From a checkpoint of a small transformer trained on Wikipedia: tied embeddings.
MLP neurons of a small language model. Each row is named by its layer, matrix (up: input weights; down: output weights) and neuron, and shows model dimensions 48-175. Each number is 128 + 32 x the weight over its row's rms, rounded and kept within 0 to 255. Numbers have three digits each.
Before each neuron's rows, "fires before" lists the tokens most often just after its 100 highest values on Wikipedia text that the model never trained on.

fires before: ",", " that", "s", " \"", " he", "ish"
L8.up573:120205147117066143127163121113097160166170063065024123091162127171138162145120134185125127116098133167176137079152168157046155084091075154127123197116129131099110134090120176109085142145141109109130188160157120066126124127138183139132143136134127154115161155147125025111127145175189127177125096122138210112077211189114109140164117177174109143145129153114147118098132112147090158142101
L8.down573:055090152125129134128120164072161121124123107115192096098146096105160112129168060150097107155102151173171132128150112115136100159166072113183071131122119120119138109178068062093152122118136139084112126123199085126187163130164091107147149106133125144169162129071150191107127101151156087174145158114111211095145131063153170086143167126142143137126120140138097101132115145130143109099095

fires before: ","
L8.up605:134103107078133133152106064130139187173110059054104131119177170141117152132134114150152097138125109137138132171095125166114147132113148117080134165156136093174131125112095122145140142110169108090149132142109119138072147135088186150131117111158115164061077141145108143155120168149116120155158101127149203153132183136136022118189118162179168118145134185120109125128143135197117153088134
L8.down605:110119117084064112136127137129130101152131134178109181089106076098173139166098122145085100132173074119150132105113124123148148086132114173159101108099127146159127117117124116123091113178062106101180106066170088117181126136113101127168175117120135080148106181126133119090104192115159085162130117085073144152095048191142089131131114139195126126163140099136116099196184161199131128090151

fires before: "\n", "0", " \"", " |"
L4.up613:116199203102032078147113132064111174128172139099114141218100124120131181102127138123122133115131129109126127118093110121121123091123118064153134151154116107132199103162196094107149133200130146114133146164066103128065114092176127168090111149158177094098141168109166054121157109116134136120099112168133100172155139093102066116147109128121173107132153143098117120148135143169169161099174
L4.down613:132102074120182185130120139174119116129173139187113089138140116062139129131150112122167129181178144179177144106167125122190145139122092110093129114138046123155141100127157148095115179123146126127126194121185137096145142086092073154133108117145092166127075159122117111106097134165077139107061191121046106131106149084187183143103131126107120108106128162176124099117091112123114164109141

fires before: "\n", " |"
L4.up447:139138168115089141078128228112183135146135153078112118169134127145138166175131076107096048146105133144175109139168125150133120132145100163140108115143189059126108075147149120103188101156131145123185092154111134138145120092091166112076110138132161089126057108139122087139150111095136114173099155072169086102136122067130097078107102139090143139061097162126154110111213145125171120114161
L4.down447:103116081120092155103153114099149067183112062107156136125160107057099112084114084134072135178104114117143239107182142151138139130107073137088132104144113130118162161107155131054149131141133117059186171135121110132139158101118145137088107177111094148082160155160144145147196123121117117128109138141061185178159125109127096160120180110126111135127135160129167183093091130095146098088116

fires before: " ", "0", "\n", "3"
L7.up327:080132153137150094132138090000065151171148152136125141139174096151135157190103104145103179101122129093116121096128122123156138079106184090125170096102137108108091097182129131132140166147142085107106159126199132151087126045152122160128150101133172083097093154124116112148118078139121132097096147122140162132148147130083031107087132111063150111128101196129086102150143229185167107145105
L7.down327:153130143145146152163078148118182120091160082113165076098197108135168101127154132098051123144127072132169175186129154107144103154119131201118104118197135128073117090123071154135129091125096119089091167104183135115104154145113149186134106153138170124118120183150160092090140147157096119116124133112125136155151146179104123112109138131157070150127168112142190211164146121103169146139080

fires before: "-", "\n"
L8.up143:114167163102062059131144141100109150103159132082117062093086168132112134108139145175103169068139154128152107141108142161133093066130185127057160135128137140171139131188114129138159119164109137083115087164165081128117175069122082106130168149110167140086117141175166071129133105158134136063088130121146149113127127093099129163097092070112139174132100197078087125148159143169155152086166
L8.down143:091143174133188122125102137107108139138127114128141134168156097165097135056090147120068150160171116108115151172151119152094059155099104124147091164209101132101117108156086138142139166145143179143142173148122143090148166136076104170163098073122167146091137087115127100136096139131120174193126037126130063141163053154066148115143088109154128097170208123142153142150131104118141109163076

fires before: "\n", "0", " ", " |", "5", ","
L4.up124:064230139131110130182140133045133123177148149134147139199131075141105118092142088122110137141164110085122127142073144086135160123113082121147117139157111103108181088148162101122155111198075111145153144180100118131094149037185147149107125170143118092194177174144154111159139132136125139130128124185110127125156145097113119120148107084125178063121125127127108119155135149085152133099174
L4.down124:163080083147157190149115104120111145154135117200150146082184119118089126079123101166145119177137177150146098134147077136180152124097059057078127168114105179187154141145121167111156122125164142100151170130121104117096132119068152176116093129158090176109046154121101148121076187129170124111107140128068160171088120115128134168118086098094097121130191233156087132116107117141121143107198

fires before: ".", ",", " and", " to"
L8.up471:145156162065058092195106090135052162147118120081143149101134165141130125204096122164177084150120122094150141127089150132143130104153100161115166145115124101135134152100055112113134113108126081131132200198112090161072124108115131134144150121153152171095117159066165167165151145151116133098070045107136196098147165106066116171136146153160170092093132111119123124122128084097148165162140
L8.down471:043160194099132097116124153122144139177124109132111157130129112160162167156091115121136123041119162180095142109120038135091114146095069123117115127167142119119118157145166160060124134133115165168127119108170111100061144174155099133103079102104090182144122141083183098095119162144107112142145123134091067131140152162141158170089117117141078172094165156097138205157115110148105138150076

fires before: "\n", " The", " \"", "1", "5", " He"
L2.up356:070157188141064127116070065118122120151121134108097174127107153192156067176114151201069105150103065091119093136136090073129091124144178050089105105122076146118101121154204149145118127141186152109177138116153127123078096118134156116095084117156171114101062127147102100106147095125224163130089065157112122140135120082148091130154109117119153110099144144133113149159079144214138154094122
L2.down356:091095141126123162162095201125125167125162088041148129148190112105122149172141176080121136090133112135166138117125126140174199122040115132128113097192084123129116138156095185165103127155123134121137158161198104126141164097177083096150109103183148091146164138110105087146120105177139124135103163129094163143151112109114152130122142122200150084149127136158163131172144037189157122145148

fires before: " |", "0", "5", "3", "8", "|"
L4.up532:103127188166125114118125149079147161148156126082121149201150120111143155048108096158147096144142145080133147127081168089131131099125184153111153159145110121137108128075151154163091157136117062135040123142152141103134089119161139119125104171169199052127136132085136114190127180142127163147080152148142154131167109127147068081080185175154168161090117174130112098178154106170125120084153
L4.down532:124099092094098134172086062152119173164144105114136109149182081154167138159144149158095144195140076193146066141102127132146137113178121138127115077112075191139094107141099154174114156185147174136108207105141154137180112076110148136098132143077138099134119180096069148178150154125109113174134152137073154117141146127172152129088094148127145081112136101158186105164181138085121181126135